Weights of a small GPT-style language model, trained from scratch on English Wikipedia.
Size: 13 layers, width 768, 12 heads of 64 (4 for keys and values), MLP 4608 squared ReLU, vocabulary 8192, 125M parameters.
Architecture: RMSNorm before each block, rotary positions.
Training: a variant of Adam for these matrices, 1043M tokens.
MLP neurons of a small language model. Each row is named by its layer, matrix (down: output weights) and neuron, and shows model dimensions 480-575. Each number is 50 + 15 x the weight over its row's rms, rounded and kept within 0 to 99.
After each neuron's rows, "raises" lists the tokens whose logits its output raises most directly, leaving later layers aside.

L10.down1956:30 42 36 46 50 75 47 71 52 50 82 26 66 66 50 37 67 46 45 45 59 69 33 34 41 40 65 59 25 64 29 55 42 00 51 41 22 31 81 45 67 52 35 63 39 52 50 59 47 51 56 45 66 47 56 63 34 70 53 45 78 41 51 68 21 29 61 36 15 58 56 40 60 66 64 55 48 22 60 61 58 51 15 51 16 26 59 62 71 69 49 43 80 34 42 42
raises: " whole", "rolled", "ased", "enced", "ped"

L10.down1704:78 26 52 51 48 88 43 33 78 42 56 51 31 66 46 65 73 58 85 60 62 43 50 71 25 36 25 36 40 66 31 39 21 72 62 72 45 60 63 56 57 70 37 45 69 36 58 49 23 42 66 66 66 46 50 51 40 33 48 56 48 58 56 56 57 65 25 74 49 37 70 62 42 52 55 68 53 69 59 54 46 70 42 55 66 54 37 35 55 49 67 38 49 52 39 74
raises: "ings", "ing", "ership", "ak", "cy"

L10.down2150:44 24 57 57 62 65 59 86 49 18 71 65 65 28 57 42 64 58 50 47 57 43 67 36 52 44 57 57 62 54 69 59 72 44 62 58 28 45 52 81 29 49 50 59 60 76 33 29 39 41 62 62 61 44 48 45 62 65 29 62 64 18 60 50 48 49 23 61 67 36 36 89 51 31 66 35 45 53 46 63 63 82 51 60 48 45 49 61 58 54 61 51 52 34 55 31
raises: " (", " (\"", " =", "'", " Regiment"

L10.down2251:38 85 25 73 64 59 58 52 72 63 54 70 66 60 30 47 57 13 35 70 88 61 57 54 43 42 61 61 51 47 26 39 55 45 36 54 55 46 41 52 80 64 75 36 49 29 40 60 59 82 52 46 36 34 35 63 19 54 43 59 49 21 36 23 47 72 55 39 42 43 69 55 58 47 24 30 54 66 42 44 32 49 60 65 54 36 49 63 49 52 60 60 42 43 32 34
raises: "ay", "ays", "t", "ern", "man"

L10.down4053:40 47 50 40 33 96 49 65 28 40 44 49 35 30 46 56 36 70 34 49 44 67 58 30 53 42 68 24 03 62 58 61 82 53 67 35 78 65 65 31 26 37 24 73 53 37 42 41 44 33 24 61 36 71 45 59 59 55 58 57 32 49 17 41 54 53 41 55 26 55 44 54 75 53 40 62 46 37 54 53 57 68 55 21 57 72 82 29 47 77 62 77 58 46 43 47
raises: "SP", "ST", "OR", "o", "SC"

L10.down2432:24 51 76 53 56 85 55 45 22 43 52 32 74 40 32 51 37 58 65 43 32 58 32 62 40 46 25 50 00 79 30 17 57 57 70 38 73 53 45 28 51 39 35 37 45 59 34 46 52 44 41 34 36 45 34 73 38 45 58 41 46 43 39 27 49 63 58 60 60 57 65 58 42 49 47 40 54 37 42 69 39 49 46 63 29 53 41 60 56 55 55 84 56 31 55 45
raises: "2", "urg", "1", "ur", "urs"

L10.down2079:51 47 47 65 48 52 52 40 58 68 20 51 36 62 60 40 23 57 70 63 48 49 44 59 72 29 55 57 32 26 40 58 76 39 49 56 48 48 13 44 71 48 48 60 32 47 75 33 41 39 62 62 43 56 22 48 54 44 30 34 60 53 37 62 59 45 42 55 30 48 19 64 46 65 53 46 45 67 62 61 38 37 42 69 48 53 61 39 67 51 26 25 41 40 99 40
raises: " L", " M", " T", " O", " I"

L10.down2065:80 73 57 60 17 68 37 39 25 58 65 63 58 76 66 51 43 37 44 61 28 46 47 62 48 17 49 60 92 43 68 64 72 57 55 27 37 65 28 38 43 40 26 29 46 43 52 51 82 47 39 54 56 11 32 58 38 40 70 39 15 52 37 49 37 62 44 60 55 64 56 44 39 47 54 38 33 50 27 35 58 48 52 50 61 53 55 44 65 46 57 61 59 50 33 28
raises: " between", " terms", " from", "ates", "from"

L10.down618:36 77 71 53 45 47 49 73 77 47 45 22 56 49 17 77 30 43 28 55 57 39 62 75 37 68 42 49 57 52 29 75 61 55 42 41 71 41 51 65 53 58 63 53 52 67 50 45 82 67 46 75 40 65 58 54 48 34 47 33 24 65 55 34 56 56 27 55 48 58 67 42 48 55 25 60 21 47 62 54 61 42 26 57 75 67 55 39 90 57 58 60 54 40 49 66
raises: " than", "or", "wise", "so", "part"

L10.down1232:58 76 39 65 57 00 54 71 44 73 67 48 45 36 55 50 55 53 29 53 60 52 58 36 62 53 70 68 73 72 28 69 52 44 44 54 42 64 58 31 36 55 65 54 34 45 35 43 68 57 48 35 41 38 38 62 28 32 46 58 50 62 51 58 69 51 27 58 58 51 35 44 34 54 70 64 61 73 56 50 61 56 63 65 36 56 23 38 56 62 49 52 25 47 46 70
raises: "aul", "ee", "ulf", "lex", "ert"

L10.down41:52 35 46 52 34 82 48 35 60 45 74 43 42 70 60 50 57 38 45 46 59 66 63 40 24 53 36 76 46 63 63 40 35 60 40 59 18 53 30 24 37 58 59 39 66 43 40 51 41 59 75 59 53 30 38 68 77 49 64 52 58 40 27 51 66 83 43 23 50 42 33 51 46 69 54 55 48 52 57 60 43 62 31 19 50 63 59 42 44 30 73 56 56 37 43 28
raises: "ence", "ers", "ences", "ations", "ation"

L10.down1194:52 63 38 61 43 99 66 56 61 63 37 45 35 86 36 62 57 34 42 50 60 56 34 28 66 47 21 53 58 38 45 51 69 34 53 52 38 64 42 20 71 62 28 50 71 41 38 64 58 35 12 62 46 58 92 58 52 37 34 64 48 75 48 53 48 32 44 47 64 81 58 52 25 65 49 56 53 39 52 60 55 50 58 44 53 29 54 69 40 27 65 63 56 70 60 33
raises: "ium", "ic", "oc", "ios", "ious"

L10.down1524:50 45 64 51 46 99 50 32 62 38 35 41 70 67 50 50 55 51 48 55 78 51 45 71 59 12 85 36 84 53 02 57 54 56 60 56 28 30 39 41 51 71 54 43 38 05 42 54 36 19 53 56 61 46 37 40 65 48 97 55 06 47 32 58 73 42 59 43 31 47 34 54 58 50 44 61 33 47 37 38 53 47 67 56 58 61 64 42 64 30 66 30 59 63 58 59
raises: "als", "alty", "al", "irth", "alt"

L10.down3590:34 28 45 36 25 93 46 45 47 49 44 44 22 31 74 06 64 41 24 82 43 55 43 73 20 71 40 46 12 55 73 37 36 41 37 65 35 73 44 70 50 58 69 54 56 63 22 53 41 62 60 53 30 52 37 42 68 52 43 37 71 82 27 42 51 52 55 56 66 57 34 40 37 48 42 27 61 72 58 58 58 56 47 57 35 50 52 60 51 56 22 44 55 69 32 63
raises: "ze", "b", "c", "back", "ou"

L10.down4575:59 35 53 36 51 99 61 47 68 57 67 35 60 65 19 39 18 68 62 15 51 55 31 83 45 22 33 71 38 51 19 61 32 53 66 59 31 40 73 76 78 60 24 66 40 36 46 34 64 34 51 75 50 31 61 58 36 58 49 38 48 40 34 47 69 41 48 65 60 35 30 28 32 51 48 34 54 42 55 47 51 80 36 55 65 20 48 54 59 67 59 50 36 53 48 26
raises: "'", "’", "-", "ia", "',"

L10.down2066:34 47 47 60 19 99 59 47 54 60 23 39 76 74 54 50 87 26 39 59 35 70 68 70 12 44 59 60 65 74 27 33 56 56 30 52 48 30 71 44 42 77 48 28 34 03 29 50 65 61 31 42 50 67 42 25 49 33 18 29 51 41 46 51 67 76 42 57 85 42 30 60 55 55 57 60 22 54 50 48 73 39 57 51 60 42 29 52 51 48 43 21 31 50 40 50
raises: "au", "ira", "aul", "ux", "x"

L10.down4595:53 30 72 28 29 99 59 44 23 27 49 65 39 54 39 62 68 53 48 61 22 57 35 57 53 58 51 22 53 49 69 36 63 36 14 51 48 70 41 39 54 58 32 68 70 46 49 59 47 51 74 59 37 37 41 37 49 52 20 56 50 37 80 48 27 52 40 69 40 48 37 56 49 55 62 49 37 66 53 40 42 61 52 85 59 43 51 27 56 34 62 45 55 38 50 41
raises: " (", " meaning", " (\"", " /", " '"

L10.down29:33 61 35 65 49 59 54 67 32 64 34 62 36 58 54 34 02 49 47 81 47 40 34 23 50 62 37 66 53 42 41 83 87 61 60 66 58 37 34 61 48 34 31 46 42 37 62 68 55 38 59 46 54 71 51 43 52 37 18 52 35 53 34 57 64 60 51 50 39 44 35 55 27 74 35 58 59 56 37 48 47 41 38 72 76 37 48 58 35 36 60 31 72 49 54 55
raises: " K", " T", " M", " R", " F"

L10.down45:49 39 36 59 78 99 49 34 45 62 77 70 46 44 45 52 64 28 62 70 44 40 42 42 49 26 58 49 65 53 39 52 41 71 58 38 55 50 37 75 32 59 41 54 60 22 48 66 34 33 63 27 61 30 63 55 48 54 53 45 34 57 75 66 45 43 19 25 35 60 30 37 57 49 57 72 48 44 60 60 47 55 46 33 53 62 53 43 56 67 41 47 75 44 36 34
raises: "by", "h", "e", "igh", "ness"

L10.down4109:37 62 42 48 18 84 48 56 45 70 45 32 49 58 54 68 51 58 70 71 38 37 44 36 80 38 48 36 43 63 42 52 61 45 56 54 26 44 26 29 42 72 52 25 53 43 71 47 47 42 36 18 76 20 54 36 37 37 80 29 72 63 55 33 54 52 72 45 32 56 47 78 78 67 52 49 40 57 44 51 60 71 53 72 56 44 39 69 46 38 74 45 56 17 51 74
raises: " a", " another", " an", " further", " the"

L10.down1730:25 41 24 36 65 67 38 74 65 29 66 36 77 55 52 57 39 53 43 58 57 73 58 52 17 50 79 23 57 43 33 54 27 36 38 40 53 62 49 45 58 45 48 46 71 46 64 56 48 43 63 47 46 44 27 37 58 65 70 38 36 92 51 60 34 46 34 37 34 50 05 43 39 49 53 39 43 55 40 36 95 35 55 42 47 60 55 60 46 62 34 48 54 82 30 35
raises: "pat", "sc", "sh", "bar", "tr"

L10.down217:33 59 44 60 48 36 36 46 37 48 26 20 48 59 43 64 60 60 52 47 70 65 18 00 54 51 48 47 19 62 74 41 36 53 33 46 67 34 50 40 58 37 50 28 50 53 55 43 58 88 47 22 44 52 56 38 55 79 45 54 61 68 38 21 66 49 39 46 15 26 56 43 65 31 57 35 40 43 48 43 56 66 41 71 75 43 33 53 61 27 59 37 37 43 41 47
raises: ":", "):", ".)", "]}", ")"

L10.down2797:59 69 29 49 49 55 42 31 68 40 79 69 57 70 25 74 55 47 46 51 36 56 48 27 67 45 33 50 37 51 44 46 67 37 48 44 26 48 50 24 39 60 55 51 40 51 55 28 53 57 48 61 45 38 52 54 31 30 46 32 49 42 55 58 36 60 48 29 41 49 62 16 40 47 62 31 79 51 39 41 70 51 25 59 80 57 88 46 73 40 54 57 66 31 52 43
raises: "iar", "ove", "ot", "right", "ett"

L10.down1744:58 42 35 58 63 45 38 55 21 59 47 71 66 65 74 40 47 27 54 16 54 48 45 63 48 54 43 44 46 31 68 46 57 65 77 35 50 60 62 38 52 36 30 11 19 43 45 47 45 63 30 49 59 44 49 31 59 76 48 69 52 54 63 62 48 69 75 68 46 62 36 41 28 56 60 50 31 40 40 31 40 39 42 44 12 43 58 50 68 50 64 39 50 52 67 37
raises: " from", " of", "from", " at", "From"

L10.down4032:45 21 43 68 46 73 64 40 66 69 64 49 56 66 66 68 30 41 45 49 49 46 43 73 55 40 59 41 71 61 64 56 45 28 47 72 72 60 58 58 37 48 26 62 35 47 86 68 34 21 37 62 42 36 61 53 60 27 34 52 50 62 35 08 40 56 45 26 50 57 50 71 48 51 58 57 70 59 46 48 61 47 57 50 86 45 32 58 58 38 62 38 69 30 96 78
raises: "al", "ap", "it", "io", "ort"

L10.down4138:52 54 50 50 61 99 45 41 53 51 82 47 29 56 72 72 54 55 46 65 55 40 54 31 35 55 23 49 18 50 47 42 36 43 39 67 82 52 28 67 61 43 69 57 51 55 47 40 61 53 52 30 30 44 38 50 51 65 40 60 48 47 43 59 53 35 70 42 60 60 39 46 37 43 44 36 52 68 73 42 38 45 57 68 50 67 55 64 70 52 37 47 17 52 66 47
raises: " April", " June", " January", " May", " October"

L10.down1818:61 65 86 64 44 60 80 64 38 44 49 60 34 47 76 46 26 47 52 70 29 47 55 60 33 30 54 32 38 62 58 48 65 82 26 42 55 24 56 39 30 54 59 52 55 33 42 36 37 24 42 04 70 37 56 79 37 59 30 58 46 57 64 61 39 65 77 26 51 23 61 55 68 71 38 56 27 49 28 63 66 41 52 64 63 38 42 79 44 49 51 49 40 27 42 52
raises: " a", " A", " another", " an", "See"

L10.down1059:45 63 44 48 55 78 36 34 58 22 70 43 58 60 35 42 40 50 37 52 62 58 08 55 50 51 66 50 62 88 70 24 58 63 53 32 52 55 46 43 39 62 66 50 64 28 32 30 45 34 65 43 36 29 59 51 14 50 46 23 67 54 40 62 26 19 43 72 25 54 40 56 35 44 31 71 16 37 59 45 60 29 71 49 49 60 09 71 34 53 51 57 66 49 46 38
raises: "ee", "ort", "ees", "ear", "reat"

L10.down2900:48 49 48 53 50 68 56 55 34 34 14 28 59 62 76 51 65 60 55 56 34 42 24 48 37 63 50 57 72 46 32 49 28 58 56 66 57 39 43 61 74 76 35 67 44 61 50 20 39 44 45 72 69 50 52 74 52 64 44 25 44 72 55 51 53 68 50 31 50 53 76 29 70 62 64 79 32 42 39 55 71 81 27 32 65 74 19 23 46 71 59 34 27 59 73 54
raises: "ord", "ard", "ider", "ott", "ining"

L10.down4143:28 46 48 62 33 80 36 52 57 44 47 47 53 71 40 45 11 62 22 52 39 42 66 26 48 42 09 44 44 44 56 64 34 76 24 47 72 50 09 38 41 34 85 39 81 08 32 54 52 26 47 59 34 41 65 45 39 61 49 56 41 51 50 52 42 61 66 32 54 39 31 67 44 43 55 57 61 70 25 40 32 35 42 65 82 26 50 42 55 52 57 43 34 00 75 41
raises: " years", " exc", " year", " BC", " AD"

L10.down1622:75 85 66 44 56 55 61 38 20 58 43 35 62 64 68 63 26 64 37 66 03 63 64 52 59 53 48 71 45 52 69 64 49 35 53 30 84 73 65 44 04 68 55 59 42 51 17 77 88 38 60 40 62 40 27 38 58 31 53 81 41 47 54 74 49 47 67 39 26 47 39 39 53 63 35 48 36 45 18 43 44 58 30 50 12 62 62 49 86 81 56 60 28 69 56 73
raises: " in", " from", "l", "born", " of"

L10.down2064:63 49 76 51 95 00 60 58 56 51 44 41 53 57 44 67 42 58 49 65 49 53 60 56 68 28 76 59 43 54 74 72 44 35 71 62 44 50 39 45 21 51 63 56 49 40 74 41 60 39 55 49 69 54 65 57 49 68 83 49 61 62 25 37 38 66 42 42 59 53 43 52 53 42 24 50 69 53 36 65 52 51 50 51 47 36 47 45 42 60 52 20 25 16 51 39
raises: "ates", "ate", "ishes", "ator", "min"

L10.down3806:42 31 53 70 46 39 58 62 39 48 20 39 50 31 47 71 37 55 60 32 80 56 47 66 38 58 49 54 59 18 81 41 47 27 59 42 43 77 53 28 60 82 63 26 70 57 40 44 63 52 12 51 48 56 56 55 57 52 18 51 27 52 56 40 35 33 54 60 53 68 45 47 44 40 64 52 70 59 41 55 56 36 42 56 76 35 52 63 42 54 52 46 74 37 50 64
raises: "he", "agn", "ys", "alf", "une"

L10.down3129:45 64 50 50 21 31 39 28 74 53 56 61 42 52 56 39 51 32 65 55 57 60 44 42 57 61 62 38 39 80 30 44 49 53 55 54 29 51 70 73 24 63 46 64 61 35 27 31 47 71 36 26 53 48 80 62 24 39 57 34 28 47 42 50 25 52 68 46 39 51 60 47 31 63 41 54 54 25 41 49 39 55 64 70 44 57 28 78 46 63 54 30 77 30 51 51
raises: "ess", "ector", "ev", "ike", " word"

L10.down2634:75 59 44 43 24 18 64 50 66 59 28 53 48 59 42 65 41 39 94 41 40 42 57 40 44 39 44 78 48 36 58 52 50 56 62 78 35 35 32 66 85 46 45 55 18 38 49 45 85 42 73 21 46 59 61 62 57 73 37 45 68 52 39 38 44 37 74 50 61 62 43 70 45 22 32 47 41 44 61 70 23 48 17 48 63 24 57 43 49 48 49 37 55 25 41 36
raises: "in", "te", "nd", "els", "ness"

L10.down1847:44 62 32 40 34 72 64 78 50 41 42 61 38 52 64 22 40 47 77 68 54 38 22 51 52 54 35 33 47 49 69 25 55 46 50 45 67 54 58 32 75 46 65 58 60 54 17 58 68 45 49 56 46 54 55 47 33 42 30 54 46 65 27 25 35 73 41 50 55 58 70 50 43 28 75 67 37 53 26 57 53 78 48 27 46 36 44 69 77 51 57 31 58 26 56 57
raises: "cha", "ç", "ire", "zen", "ian"

L10.down676:45 41 66 52 52 99 82 52 63 46 90 60 55 44 51 55 45 63 63 55 52 68 49 59 32 83 52 49 44 61 61 99 62 45 34 19 46 46 57 63 22 39 37 58 52 46 44 39 56 43 54 61 69 26 54 59 50 17 54 25 42 43 31 50 57 61 29 51 47 37 55 82 67 61 70 55 47 77 54 67 44 39 62 66 63 54 62 66 25 43 50 20 59 58 31 39
raises: "ory", "or", "rap", "ories", "s"

L10.down1846:51 41 34 59 46 89 41 49 56 42 50 34 33 59 70 85 65 79 51 40 85 63 61 50 61 50 52 66 12 45 32 79 19 74 41 89 53 13 49 39 48 30 66 34 38 57 74 58 59 13 81 73 39 45 72 44 58 68 65 20 68 16 39 52 53 43 52 44 82 39 33 54 61 47 61 49 27 33 36 57 48 52 30 47 64 62 34 31 67 42 51 54 46 37 50 52
raises: "–", "ers", "er", "ems", "ations"

L10.down1372:32 41 72 32 57 51 22 68 29 45 50 40 37 48 57 46 41 62 84 56 70 41 65 56 50 47 28 41 50 51 41 53 51 31 43 44 54 45 37 56 34 60 34 70 62 47 50 35 28 33 62 54 57 27 45 45 46 57 54 59 24 75 26 71 65 30 57 54 41 56 56 56 63 54 24 65 41 67 51 46 26 48 45 66 37 68 58 34 39 62 20 40 60 50 44 43
raises: "ec", "oul", "yan", "ad", "olk"

L10.down1897:73 65 68 33 48 30 47 42 28 59 38 43 50 37 53 91 40 55 60 68 37 57 43 42 65 32 47 56 40 51 53 50 45 43 65 72 66 34 57 48 48 51 24 77 57 62 68 76 27 41 22 63 62 29 47 47 47 53 54 60 29 31 63 53 47 67 80 55 41 57 51 20 54 81 52 40 53 34 43 68 55 49 60 39 51 74 55 44 49 69 67 42 37 63 61 54
raises: " in", " until", " to", " of", " but"

L10.down2443:64 38 37 64 47 47 47 40 33 14 43 57 45 37 56 61 67 30 59 33 49 39 63 39 49 44 43 70 43 60 50 31 48 37 73 74 44 39 58 71 37 70 39 36 54 31 59 37 24 72 60 74 41 35 72 26 51 65 43 60 63 44 37 46 67 41 63 67 46 57 54 20 58 45 49 49 50 54 56 36 43 67 51 59 20 50 57 50 30 66 47 24 40 53 60 54
raises: " between", " from", " by", ",", " of"

L10.down3780:67 61 69 35 53 30 56 56 41 30 66 45 54 39 23 42 31 72 28 42 46 66 59 70 50 81 68 46 68 62 74 46 59 62 58 51 37 36 69 55 73 52 50 31 49 64 58 49 50 76 62 52 56 69 27 22 61 50 45 29 37 53 65 29 41 24 51 57 59 50 63 62 55 33 59 62 37 14 63 42 62 21 57 36 80 54 52 50 39 41 49 51 44 40 43 38
raises: ":", "(", " (", ",", " No"

L10.down4583:52 32 52 44 45 99 19 65 65 54 58 82 35 32 57 42 25 70 51 61 43 69 35 40 48 28 77 52 56 51 41 44 36 44 40 24 42 46 50 35 44 48 69 62 41 51 37 64 58 38 45 53 39 38 33 66 65 52 29 60 73 56 64 59 18 69 47 55 66 64 37 46 54 59 36 48 40 42 46 54 39 24 40 07 26 27 61 59 46 71 33 56 51 70 58 26
raises: "els", "nes", "por", "e", "h"

L10.down1775:52 46 66 57 75 82 39 43 49 66 32 29 61 51 61 45 28 44 91 40 24 52 57 38 35 48 39 32 00 33 37 65 54 57 58 50 58 43 47 68 44 53 50 37 33 43 64 32 62 41 28 26 45 42 38 73 59 53 51 45 36 55 28 33 61 78 55 47 48 37 38 18 36 43 64 43 74 79 72 49 56 48 45 59 58 41 59 51 57 49 39 59 94 39 67 70
raises: "born", "1", "2", "b", "s"

L10.down190:45 44 50 69 40 28 48 63 74 93 51 40 47 25 50 52 67 45 92 67 50 34 50 55 47 49 76 29 31 28 33 67 59 48 57 53 34 66 63 32 68 65 21 66 40 52 33 60 56 40 48 39 36 71 58 52 73 38 31 41 70 27 35 28 34 60 42 38 81 39 49 64 74 57 45 73 57 54 41 27 68 50 31 29 49 71 43 63 60 47 57 50 38 46 26 91
raises: "z", "ł", "jo", "ze", "ij"

L10.down3911:22 73 71 49 33 77 46 46 59 45 60 23 42 59 57 55 34 70 90 52 25 57 51 35 60 38 60 61 62 49 46 39 40 48 40 31 41 73 48 54 44 45 41 75 24 41 47 54 52 39 47 35 42 62 51 57 60 66 13 36 21 46 68 35 24 64 46 66 58 63 32 56 51 53 65 44 32 42 49 18 40 52 62 31 58 52 69 55 29 50 64 70 53 55 57 54
raises: "ense", "ime", "eng", "ence", "istor"

L10.down1091:42 46 30 55 48 78 46 73 72 53 75 15 32 68 18 63 48 46 36 81 26 48 31 48 33 25 59 43 00 54 47 39 35 52 48 53 28 70 56 47 59 46 44 31 05 61 45 51 54 61 38 60 67 53 28 53 66 44 40 76 46 76 64 24 59 35 40 62 48 26 60 54 30 76 46 66 39 43 68 58 66 80 58 41 16 56 40 54 35 53 22 39 39 39 52 64
raises: " her", "lin", "men", " daughter", "ma"

L10.down1393:59 43 55 37 74 99 50 48 75 30 56 20 22 58 52 66 66 64 40 37 48 30 72 59 56 86 29 48 83 54 51 71 50 20 72 59 62 61 44 58 63 52 45 50 32 66 53 86 38 56 69 60 66 43 58 57 56 42 59 23 60 46 53 60 76 51 39 53 63 39 47 68 61 50 58 70 54 34 58 35 49 68 48 51 45 80 53 65 40 39 37 34 44 23 61 50
raises: "or", "ories", "ory", "ms", "mes"

L10.down434:62 17 44 45 49 88 67 59 57 47 40 47 43 61 68 70 46 69 56 36 52 70 57 36 32 44 56 48 35 68 22 45 46 53 44 41 50 48 71 40 38 68 23 41 72 41 48 24 55 42 57 33 50 69 49 45 46 25 34 49 50 27 25 52 66 61 55 47 58 71 56 55 46 28 36 88 37 31 75 74 35 47 38 35 60 78 25 66 78 56 63 33 47 75 89 40
raises: "u", "ets", "an", "en", "k"

L10.down4270:54 53 47 53 48 99 54 43 37 47 45 53 62 72 36 45 57 49 42 48 68 48 63 44 17 39 63 31 00 48 49 72 61 59 50 52 68 61 53 25 42 57 40 43 67 51 52 35 34 57 71 51 17 60 60 51 78 66 79 67 37 38 31 56 41 50 60 59 55 49 42 59 44 48 53 56 80 55 53 68 55 34 57 58 52 41 69 42 45 44 14 68 51 52 61 61
raises: "3", "4", "7", "2", "1"

L10.down3870:27 52 71 50 39 54 74 45 29 70 56 54 59 54 58 58 87 68 60 62 30 46 66 53 51 31 70 53 24 55 35 41 70 49 39 69 67 61 41 44 58 59 38 52 57 54 72 36 47 46 64 38 62 26 80 55 76 52 57 56 46 60 52 44 53 58 46 53 56 33 48 53 37 61 70 46 51 48 62 36 48 26 63 71 42 43 52 52 53 34 35 60 39 63 47 36
raises: "B", "oster", "U", "R", "L"

L10.down1472:41 33 49 41 45 21 48 52 54 24 44 30 51 40 70 50 52 37 81 45 61 55 30 47 43 38 35 51 70 32 36 50 40 29 59 59 31 63 69 65 43 31 44 45 80 61 48 53 62 24 39 52 44 58 53 65 56 52 54 57 40 43 52 45 57 50 58 64 83 78 57 38 38 52 33 65 49 70 81 56 51 59 37 40 49 64 55 61 35 43 32 53 39 63 26 49
raises: "co", "ne", "ca", "qu", "c"

L10.down2146:33 49 47 51 38 86 59 45 54 59 33 45 56 40 47 56 70 24 64 75 56 28 28 52 50 64 58 37 22 42 12 38 58 21 30 13 56 37 59 50 49 46 45 65 58 48 50 33 79 63 73 57 65 65 68 38 68 39 36 63 43 31 66 52 29 39 63 41 42 42 51 46 53 62 42 68 48 79 58 32 49 78 54 50 30 55 47 04 59 39 42 58 59 51 95 56
raises: "iss", "ly", "ime", "lo", "ize"

L10.down3823:60 50 47 53 22 85 50 54 31 60 67 69 49 31 55 62 56 87 62 77 70 59 51 47 46 53 64 52 61 40 46 62 61 41 59 42 53 44 75 51 67 58 69 64 67 60 34 61 30 40 63 43 36 62 51 51 67 45 67 35 53 58 27 51 51 42 70 52 57 64 38 44 24 74 65 68 55 74 72 51 48 56 38 41 49 59 59 73 26 41 34 33 48 29 66 50
raises: "ure", "ry", "or", "ered", "ory"

L10.down1493:50 41 48 50 52 92 61 46 57 35 43 31 52 57 42 50 47 30 93 40 76 32 45 46 53 40 64 28 54 55 40 49 55 37 35 32 65 61 62 68 59 50 50 78 47 60 47 99 52 44 37 61 60 44 45 01 64 11 62 65 52 44 60 56 38 47 77 44 36 21 09 68 61 30 57 71 41 30 55 67 51 74 38 44 51 49 58 40 68 61 38 60 52 41 61 74
raises: "ically", "ly", "ize", "ise", "ally"

L10.down1807:47 42 59 43 46 81 75 38 47 57 70 50 37 60 37 46 54 62 52 48 62 36 55 56 45 26 51 45 61 88 48 55 48 49 58 46 20 55 39 52 40 69 53 57 31 50 37 51 27 34 19 37 71 35 33 46 66 68 44 44 30 47 46 44 87 26 62 63 56 68 57 47 52 80 59 16 57 59 34 74 33 51 63 38 65 58 29 68 52 50 66 66 39 54 33 57
raises: "il", "id", "ic", "iro", "ip"

L10.down3628:51 50 55 31 47 99 59 49 64 35 47 69 65 81 61 60 52 42 31 28 60 57 58 62 43 52 61 77 39 55 47 37 31 41 79 52 49 65 72 31 54 75 57 66 32 85 54 49 62 96 43 27 48 48 47 41 41 47 36 41 29 55 43 62 59 62 83 46 48 75 68 57 49 44 43 60 53 31 46 44 62 46 53 35 16 73 44 41 60 41 69 21 73 57 57 59
raises: "hold", "u", "ol", "k", "ue"

L10.down771:68 95 42 34 46 70 47 54 23 52 42 57 28 69 64 60 59 28 31 52 35 58 54 52 48 50 60 30 46 51 63 47 56 43 56 79 57 66 45 62 56 25 28 79 62 67 40 54 57 31 73 45 63 48 31 61 38 37 37 61 60 62 42 44 49 23 52 53 33 26 60 54 25 32 72 48 68 41 30 46 71 59 59 47 20 75 54 49 50 55 24 32 57 54 52 45
raises: "el", "oun", "ine", "de", "d"

L10.down3728:37 36 60 60 68 22 48 53 24 40 61 47 47 43 47 45 22 33 34 43 70 72 33 66 70 50 66 69 87 82 29 35 50 35 78 31 44 69 76 59 68 69 36 51 48 64 62 62 75 53 52 49 55 65 58 48 55 48 35 36 29 47 29 40 58 52 52 75 58 44 41 52 62 54 37 34 46 49 24 52 41 51 43 58 57 42 15 43 81 60 89 39 21 30 70 43
raises: "a", "ric", "ison", "ator", "aph"